{"d_model": 256, "n_head": 6, "n_kv_head": 6, "norm_place": "pre", "rope_base": 97600.0, "qk_norm": false, "init": "uniform", "init_std_o": 0.0, "warmup_steps": 200, "schedule": "wsd", "decay_fraction": 0.568, "seq_len": 256, "dataset": "wikipedia_en"}
MLP neurons of a small language model. Each row is named by its layer, matrix (gate and up: input weights) and neuron, and shows model dimensions 0-95. Each number is 128 + 32 x the weight over its row's rms, rounded and kept within 0 to 255. A neuron's up and down rows have the sign that makes its largest values positive.
A block is one neuron, or neurons of one layer that tend to fire together. Before each block is what it responds to, as a language model described it from the Wikipedia text at the highest values.

Responds to: Wiki layout markup. Structural tokens in infoboxes, tables and section headings, such as table-cell bars, line-initial list dashes, and heading word pieces like Ety(mology) or International.
L3.gate174 [ 94 106 115 151 125 131  90 147 155 184 158 146 118 115  67  65 182 115 159  93 131 161 118 119 112 158 117 108 107  97  98 196 141 123 147 124 125  82 120 110 140 164 113 142 117 153 109 112 147  62 150 113 152 137 116 125 115 155 173 131 117 165 102 140  71 171 117  99 154 163 135  98  72 135 146  97 142 131 175  77 154 101 112 193 150 135 122 163 178 217 111 183 106 133 121 167]
L3.up174 [114 183  99 143 151  66 121 162 152  81  99  77  77 200 130 159 173  98 189 113 129  64 182 116 125  81 124 115 185 150 149 179  96 112 109 141 145 124 140 150 144 163 142 108 129  49 119 137 103 109 128 109  92 106  85 137  96 140 145 144 142 155 130 145  93 141  95 173 105 101  77 163  90 119  91 195 168 136 106 124 120 168 114 173 144 143 139 131 109 100 143  86 100 136 147 172]
L3.gate274 [110 106 144 140 121 124 137 127 121 173 139 146 127 135  28 153 166 129  90 112 148 240  92  83 142 144 140 161 104 159 146 115 144 149  80 138  79 103 100 103 152 168 142 107 123 151 160 123 113 119 123  88  97 139 114 147 106 127 149 114 143 155 108 158  96 182 125 125 127 125  98 167 144 152 148 198  99 125 107 128 153 136 109 168  34 150 131  86 127 128 118 166 124  11 124 118]
L3.up274 [ 97  84 108 105 113  92  88 194 137 138 120 146 115 162 133  91 115  73 156 186 112 194 149 153  65 122 114 140  84 122 131 116 156 131 149 132 105  73  95  80 187 127 173 141 131 115  89 146  79 143 125 124 171 122 156 119 131  96 142 188  95 169  78 110 180 149 143 122 146 137 147  61  89 133 149 111 203  91  86 177 127  98 139 122 137 145  98  94  96 184 164  73 165  94 133 113]

Responds to: Mid-word verb stems. Middle subword pieces of longer Latinate words, usually verbs, right after a prefix, as in ex-pl-oring, re-fr-ain, im-pl-ement, all-oc-ated.
L9.gate19 [139 121 164 118 133  61 164 200 147 161 194 101 139  78 120 157 129  92 127  98  78 108 146 126 146 108 133 105  94  97 115 184 139 155 131  88 109 189  56 118 199  43 132  80 111 127 140 150 170 155 130  60 137 115 142 127 117 131 160 172 134  98 108 165 107 134 112 202  83 124 155 167 123 142 166 112 155 133 126 147 141 149 117 151 140 171 145  54  96 153 141  95 150 101 104 149]
L9.up19 [122 134  88 140 127 111 155  98 103 159 170 157 110 159 159 111 138 135 138  92 109 101 131  80  79  75 160  80 133 187 103 148 111 105 127 132 100  69 138 162  78 180 133 167  97 130 185 118 109 172  97  86  91 150 167 164 103 117 104 135  94 182 132  65 188 216 136 151 155 150  98 135 101 137 113 133 105 217  88 132 178 108 162 120  96 169 104  79 134 158 158 141 127 133 127  50]
L9.gate74 [ 51 125 168 134 138  87 141 150  92 178 116 154 145 128 134 229 123  89 160  85 108  73 156 178 142 129 120 137 129 167  94 129 130 136 199 125 128 109 106 101 102 123 153 177 165 117 173  93 170 101 122 137 123 116  74  96 161 149 144 154 114 158 145 104 129 157 142 144 140 134 131  97 191 149  80 152 101 105 148 196 120 107 174 123 137 154 129 112 145 125 102 114  91 136 151 100]
L9.up74 [162 152 135  49 154 147 128 106 107 183 106  96 146 101 145  78  62  70 126  80 134 131  98 131  90 168  72 109 113 143  72 116 112  89  80 169 160 141 108  50  84 148  94 147 132 101 164 137 112 151 127  94 137 147 146 173 115 143 177 108 133  90  70  89 147 148 100 121 138 112 119 155 122 168 194 175  99 153 141 116 140 106 102 147 115 161 135 158 104  63 146  85 137 107 127  98]
L9.gate190 [153 151 105 189 133  90 130 103 148 155 117 143  58 114 132  92 162 169 123 138 100 141 157 106 121 116 171  84 103  98 112 201 121 120 101 127 159  91 115 126 155 119  73 161 120 160 134 121  92 153 186 126 146 130 139 104  84  90 177 106 147  89 163 116  99 125 129 135 187 136 123 130 150 148 104 127 123 154  77 132 172 138 109 106 120 140 104 160  88  75 165 203 121  87 137 123]
L9.up190 [118 110 145 115  94 137 194 148 110 155 117 120 129 121 101 148  86  98 125 110 162  68 108 145 181  80 115 134  60 194 125 154 131  72 145  82  85 152 125 139 130 141 158 141 108 131 114 129  99  89 214  89 119 157  97 145  87 134 113 163  63 118 134 118  91  85 112 120 165 143 177  99 176 164 110 163 163  44  96 115 116 145  97 115  84  87 161 110 135 132 111  60 134 154 102 155]
L9.gate399 [146 155 112  96 114 165  61 147 146 122  95 123 100 104 129 125 119 122 106 163  77  99 176 119 170 129 149 143 144  87 100 106 173  86 141 118 132 105 154  88 129 129 178 107  92 121 115 146 186 153  97  55 133 129 103 133 149 118 105 124 135 163 143 128  91 124 160 132 109  52 134 134 164 146 139 181 113 160 139 148 126 180 119 118 107 103 141 146 181 149 100 142 111 150 158 133]
L9.up399 [178 119  80  87 136 112 129 101 160 145 143 109 119 123 206  82 117 176 161 121  99 115 155  93 140 147 104 145 137 163 174 148 149 181 141 126 138 124 187 110 154 144  76 151 108 130 155 138 113 111  98  91  42  76 140 150 135  92 174 103 167 151 179 133 123 156 140  98  84 170  88 105  88  71 147 128 122 180 117  84 170  89 208 162  71 143 133 137 130 130  98 190 127 113 155 171]
L9.gate402 [123 112 162  76 162 180  73 191 132 181 111  89 153 129 165 191 144  95 136 121 109  95 112 137 155 136 107 185 109  75 191 162 138 198 142  95 149 151 146 123 113 138 166 131 148 142 164 137  99 160 125  96  87 130 145 122  78  99 146  92 132 165  92  81 102 114 115 179  36  81 171 119  77 113 124 122 101 156 117 118 154 120  94 148 142 183 130  76 171 178  82 128 112 110  96 119]
L9.up402 [155 127  96 120 170 168  93 145 136 162 141 108 116 130 103 138 170  85 191 110 104 119  77 130 122  74 157 103  43 141  99 103 130 131  79 106 129 105 133 122 176  89 127 159 162 124  90  92 114 114 128  69 186 141 168 131 142 107 200 101 108 145 140 123 189  80 140  82  89 132 114 117  99  46 168 182 135 133  79 158 154 161 167 105 156 126  69 156  72 112 116 199 122 145 101 148]
L9.gate437 [137  56 130 112 138 205 158 190 119 174 121 164 156 102 180 191 169 148 106 138 118 122 125  74 183 140 145 129  95 134  93 176 141 121 159 149 107 170  78  83 176 132 162 182 141 110 107  89 132 104 198  74 148 138 122 119 117  94  61 188 160  82 157  99 142 133 129  68 127 133 104 176 161 110 169 119  61  76 125  60 143 138 157 135 129 129 164  61 145 130 119 130  98 184 151  92]
L9.up437 [ 92  49 133 218 138 167 168 155 149 187 128 101 115 145 169 107  66 179  98 125 108 148 147 139 131 122 114 156 120 170  95 179 136 108  95  85  75 138 155  92 170 123 137 158 110 136 125 104 191 116 120 118 146 159 153 127 139 143 143 118 145 122 169 168 125 206 142 113 121 116 117 101  40  97 164 123 123 135  98 132 170 135 141 106 158  75  70  86 114 171 160  90 123 131 156 129]
L9.gate518 [148 194 122 145  45 177  65 150 107 129 160 133 189 158 122 167 189 159 150 111 108 112 138 111 196 109 160 142  90 166  96 191 113 185  77 153  96 103 104 126 150 111 141  94 107 132 128 128 101 100 118  83 175 108 136  99 131 123 192 104 122 159 117 119  77 158 110 116 129  86 141 111 159 125 137 111 130 103 132 135 181  74 167 107 157 116 101 144 123 160 103 165 145  85 105 136]
L9.up518 [119 107 142 146 117 104 109  91  85  93 108 101 153 139 118 206 150 151 146 104 136 134 129 229 111 140 110 149 102 128 125 174  88 146 139  93 104 179 129 105 119 119 130 104 169 148 191 170 125 100 140 139 150 161 146 144 111 132 124 115 139 132  88 143 141 106 130 140 169  87  95 166  80 122 127 137 130 108 156 159  76 156 192  49 152 157 132 120 166 169 105 159 171 116 128 110]
L9.gate685 [163 163 147 136 138 123 118 159 146 146 109 131 178 178 143 101 101 143 122 112 153  83 128  93 120 180  84 120 116  84 148 131 173  75 145 134 106 126 145 148  81 160  68 127 149 101 118 143 137 132  52 110  85 110 137 151 149 127 187 128 100  94 164 119 114 160 129 131 142  57 156  93  87 170  97 164 147 109 116 136 226  83 149 115  89 153 129  98 102 107 103 113 185 129 114 154]
L9.up685 [168 104 142 120  87 145  96 131 117 141 117 162 137 100 140  71 163 126 169 108  21 123 154  74  94 119 184 147 124  60 163 124 113  94 118 136 109 110 122 127 117 115 122 122 139 134 110 118 149 156 183 117 123 124 146 129  79 139  91 121  88 102 128 108 157 142 180  86 164 130 111 159 153 131 129 116 102 104 100 128 150 159 118 144 113  23 140 141  90 113 144 118 115  80 153 177]

Responds to: Mid-word stem fragments. Inner word-piece stems of multi-piece words just before a suffix such as -ing/-ed/-tion (ex-ec-ute, em-erg-ing, ass-embl-ed), plus some wiki section-heading tokens like See also.
L6.gate122 [139  74  90  78 119  95 111 103 122  96 135 145  81  91 180 100 126 152  68 156  79 135 110 110 121 115 171 155 132 134 148 138 153 131 137 145  87 136 121  60 157 134 174 154 126 100 129 144 111 149 161  88 148 203  74  69 104 146 155 120  98 120 114 149 210 159  37 184 129 112 135 136 135 185 116 112 131 130  85 140 155 153  99 111 117 120 161 159 159 154  99 141 140 124  86 170]
L6.up122 [144 123  79 182 128 149 148 117 144 128 171 126 158 129 123 111  94 191 122 147 106 101 113 135  93 123 149 156 132 132 140 120 120 103  84 178  73  77 157  65 142  87 146 119 105 101 133 143 126 207 104 140 146 201  78 154 121  58 102 140  91 164 156 201 127 120 148  89 113  83 120  66 148  83 103  96 149 126 108 115 122  99 149 116 115 126 109  99 144 179  56 122 145 130 163 150]
L6.gate200 [128 140 105 100 125  96  45 164 156 123 164 124 119 130 198 124 147 165  98 110  73 154 143 147 109 151 125  88 122 161 161  84 141 106  92 117 125 210 139  91 101 108 126  86 102 143 158 145 100 113  89  68 129 131 104 129 130  94 124 156 161 112 134 131 142  93  32  89 146 100  60 137 119 171  99 234 117 164  81 116 145 152 158 136 137 158 167  46 113 123 141 181 124 127 118 128]
L6.up200 [127 144 118 132 122  79 125 111 146  87 147 134  72 129 111 108 142  82 102 118 137 143 149 112  86 138 146 105  70  84 131 163 182 101 134 151 140 122 153 176 159 128 186 105 131 104 137  78 114 140 142 152 125 172 103 139 125 124  96 142  90 170 111  81 141 130 149 131 134  90 215 138 175 152  46 154 142 172 136 102 168 138 153 126 139 140 153 123 113 158 116 107 105 155 162 142]
L6.gate210 [167  88 157 153 116 102 128 198 117  97 169 126  75 104 133 102 159 146 194 154 112 175 181 114 139 142 165  97  96 114  96 139 186 123 160 144 102 128 107 124  93 120 185 136 108  81 111 108 100 116  44 102  89 131 141 133  93 135 127 153 148 209 109 152 119 153 123 135 161 164  98 119 110 159 200  90 111 147 127 160 177 153 113  99 106 138  86  78 105 137 103 115 131 121 169 172]
L6.up210 [160 119 109 104  80 172 126 134 134 196 106 171  76 118  95 146 121 167  83  57 132 171 151 123  86 137  76 114  81 116 188  74 141 168 149 135  64 163 186 129 115 136 105 158 108 101 106 123 105 164 160 106 135 163 100 143 171 157 152 167 101 145 150  83 141 101 148 152  60  85  80  66 121 204 133 165 120 137 121 164 125 114  80 125 130 124 157 111  87 147 154 106 167 169 122 123]
L6.gate211 [129 152  92 156 130 104 141 131 185  78 193 103 161 137 151 119 111 122 135 121 121  84  87 135 188 110 119  87 111 168 126 120 168 122 108 122 131 155 117 117 131 153 102  98 150 142 119  77 150 112 136  74  87 129 103 126  46  90 117 123 114 120 109 152 121 102  53 157 110  94 115 145 122  67 114 201 133 122 151 136 149 122  77 144 154 161 162  42 101 126 113 161 154 147 129 142]
L6.up211 [ 96  85 145 131 163  90  98 123 184  85  90 137  65  82 117 119 203 154 142 105 164 134 147 120 122  88 176 114  88 125 100 123 151 119 133 132 141 165 117 142  99 128  91 164 124 124 138  79 136 116 202 137 146 102 124 199 144  81 137  95 167 144  91 101 201 103 111  97 129  99 156 165 135 171 169 218 136 166 154 157 132 137 108 160 115 132 157 140  43 113 148 150 105 141  91 154]

Responds to: Separators before numeric values. Separators right before a number, mainly the colon in clock times and durations (4:30, 14:12, 2:10) and table pipes before cells; also ′ and ° marks, with scattered unrelated word pieces.
L9.gate146 [138  93 132  96 135 107 138 210  80 211  91 100  91  93 155 136  76 102 175 148 150 152 139 168 168 173 179 105  73 108 104 203 122  35 118 181 133 135 162  60 132 190 117 137 117 108  99 164 145 115 133 178 121 184 124 201 153 157 119 108 136  55 140 165 108 175 149 145 150 144 124 123 142 114 176 131  86 101 149 156 135  98  93 120 146 130 109 130 128 122 151 129 114 114 112 104]
L9.up146 [101 138  86 182 173 126  75  98 145 130 110 120 134 146 177  91 144 102  81 126 145 137 123 168 214 181  82 153 132 103 132 175 152 131  90 112  74  93 161 144 107 148 153 120 180 169  97  91 144 137 127 148 134 155 198 114 114 145 104  98 115 134 177 122  66 137 101 121  74 133 131 148 128 194 168 125 137 120 129 191 154 162 112 186  76 134 108 222 139 124 144  64 157 134 157 100]
L9.gate233 [206  88 151 101 184 172 106 159 113 124 111  80  57  95 106 149 134 124 110 113  96 132  52 144 129 149 170 174  89 109 159 146 110 132  97 156  58  97 122 121  79 137 125 153 156 149 109 105 132 142  92 136 104 195 103  85  90 129 172 169  83 175 128 116  88 100 160  47 126 138  82 137 107  91 127 155  75 112  95 179 113 156  62 143 153 141  96 158 174  88 102  89 121 168  91 150]
L9.up233 [102 132 140 165  86 124 145 160 136 106 101 205 111  78 158 116 102 163  76 128 120 187 104 137 118 124 136 151 143 110 118 100 138 136 105 109 149 152 116 155 107  97  84 132 173 127 156 142 180 144 152 173 174  89  41 120 140 137 124 112 126 210 128  85 134  89 132 141 115 172 167 168  88 141 107  80 119 104  93 128 140 140 115 129 116 128 125 156 101 146 116 188 116  73 114 142]
L9.gate265 [181  82 128 100  99  97  95 162  80 115 139 102  72 123 112 128 116 101 140 162 135 115 140 155 193 134 132 102 103  70 154 110 122 177  95  89 124 113  61 126 100 134 158  78 125 131  65 121 130 128 126 192 134 147 111 107 128 112 129 116 161  98  92  90 132 142 166 150  93 199 171 146 168 115 136 179  86 157 167  77 123  88 136  87 172 130 171 109 116 146 134 110 118 130  69 107]
L9.up265 [136 104 149 123 137 131 129 159 102 163 126 153 118 118  85 146 116 159 120 130 127  82  72 105 176 120 134 135 146 145 171 114 108  97 146 119 100  71 137 112 120 113  70 186  99  86  40 137 124 157 133 109 119 117  77 150 149 130 122 124 142  99  76  52 123  96 139 155 174 103  75  88 117 175 115 153 142 148 151 151  85 206 156  88 114 126 134 160 140 132 154 166 137 187 118 145]
L9.gate324 [171 114 138  92 169 159 134 158 144 111 132 170 162 148  89 152 144 178 156 187 105 113  96  99  83  56 131 163 135 141  80 134 110  73 132 124 151  80 199  99 137  99  51 153 169 138  97  90  91 124  93  25 127 124 117 120  47 130 202 126  99 101  98 171 133  83 132 135 106 136 140 102 119  91 149 140 167 137  92 130 203 147 117 147 139  71 112  75 124 125 178 116  89 150 130 121]
L9.up324 [138  94 109 150 117 169 108  66 150 134  59 110 140 136  72 142 119 136  73 114 138 146 171 152 110  90 141 127 193 175  95 138 153 161 107 106 101  97 116 110 120 102  99 115 180 178 151 186  90  93  96 103 193 100 107  75 134 136 144  93 129 103 117 137  86  92  84 139 141 126  79 139 132 121 164 111 140 192 149 134  85 118  62 126 185 109 109  88 128 134 159 140 130 160 153  86]
L9.gate328 [123 100  52 124 129 204 184 191 177  92 156 165  73  85 165 143 108 152 135 127 120 143  88  87 128  87 140 111 120 128 107 148 114 120 138 145  96 128 141 132 137 168 162 118 189 186 116 145 156 169 134  70 151 154  80 121  48 115 140  89 152 191 143 156 104 132 154 100 132 171 154 141 187 130 149 102 154  87 154  68 147 172 141  80 126 163 175  90  84 155 134 121 140 130 138 157]
L9.up328 [153  67 179 141 150 137 100 154 105 128  79 129  95 139 148 162  78  93  97 151 114 159  43 138 132  83 114  97 147 140 111 118 124 115  62 171  69 149 151 129 154 137 129  65 108 138  93 108 121 136 142  97  60 149 118 113  95 183  97 167  92 112 100 134  83 118 161 168  97 168 129 145 152  85 173 107 121  84 129 154  97 102  76 136 116 135 162 147 101 152  70 102 133 142 103 145]
L9.gate374 [ 95 138 114 109 115 137 107 196  99 112 106 113  55 120 153 171 144 130 127 121  67 152 101 142 136  84  74  82 174 111 142 208 132 175 165 172 188  90 119 139 128 116 141  90 128 108  72 158 107 131 111 126 122 170 116 112  39 138 130 109 168 139 101  69 138 136 128 151 131 129  90 129 110 151 117 124 154 101 121 112 100 174 124 110 149 175 150 164 140 162 139 115  20  92 134 111]
L9.up374 [176 101 142 144 182 125  87 187 146 102 119  93  51 174 100 126  99 130 155 167  71 123 149  84 113  97 157  94  68 142 160 146 130  64 101 117 150  86 126 156 112 120 125 148 120 131 119 123 119 125  86 100 155 178  99 170 157 128  98 113 120 159 133 159  79  96 158 125 167 202  89  92 120  74 165 158 169 172 123 138 178  91 127 128 143  79 109 145 141  83 112  78 138 146 156  98]
L9.gate480 [126 132 169 152 106 101 105 159  64 177 148 110  75  65 172 165 124  94 119  86 127 135 107  71 185 104 193  79  90 160 176 169 160 118 129 114 154 108  87  95 136 111 121 134 107 124 155 198  91 102 153 144 173 139 158 116 102 148 150  92 195 142 115 101  40  98 137 138 165 183 156 162 152 155 193 130 146 110 186  85  97 126 111 123 112 127  84 119 185  86 181 109  93 131 141 164]
L9.up480 [ 90 165 152 171 107  93 157 157 133 156 131 117 125 116 157 117 126 110 137 118 104  62 180 143  84  75 150  88  70 135  77 112 136 115 142  93 167 144 136 103  98  85 103 116  72 150 184 165 131 158 155 106 153  96 121 142 184 177 106 109  97  91 167 124 132 113 167 156 152 130 129 126 112 176  74 132 192 148 130 129 146 113 128 140  53  91 142  68 149 163 120 135 154 128 151 152]
L9.gate601 [ 98 126 199 166 114 126 151 165 147 147 152  87 135 123 155 193  58 145 140 157 152 139 118 134 121 154  88 121  91 139  75 172  97 120 102 128 155 115 104 151 145 131 152 143  99 111  97 125 143 200 132 163 147 142  94 115 139 126 129  60 115 129 162  47 109  92 133  95 131 170 104  87 182 141  83 154 167 117 104 134 157  93 186 125 120 145 132 106 144 156 160  73 142 211 114 145]
L9.up601 [146  94 133 174  80 106 170  92 131 145 166 169 171 154 116 166  79  77 111  88 105 172 153  97 147 138 117  80 127 127 166 144 117  90 168 136  89 128 108 171 162 126  99 113 131 180 187 127 149 110 113 146  94 143  94 144 122  78 138 115  59 130 193 148 114 123 147 109 208 142 115 134 119 126  94 164 126 111 147 130  60 145  77 126 112 110 130 144 150 158 121  95 114  97 115  99]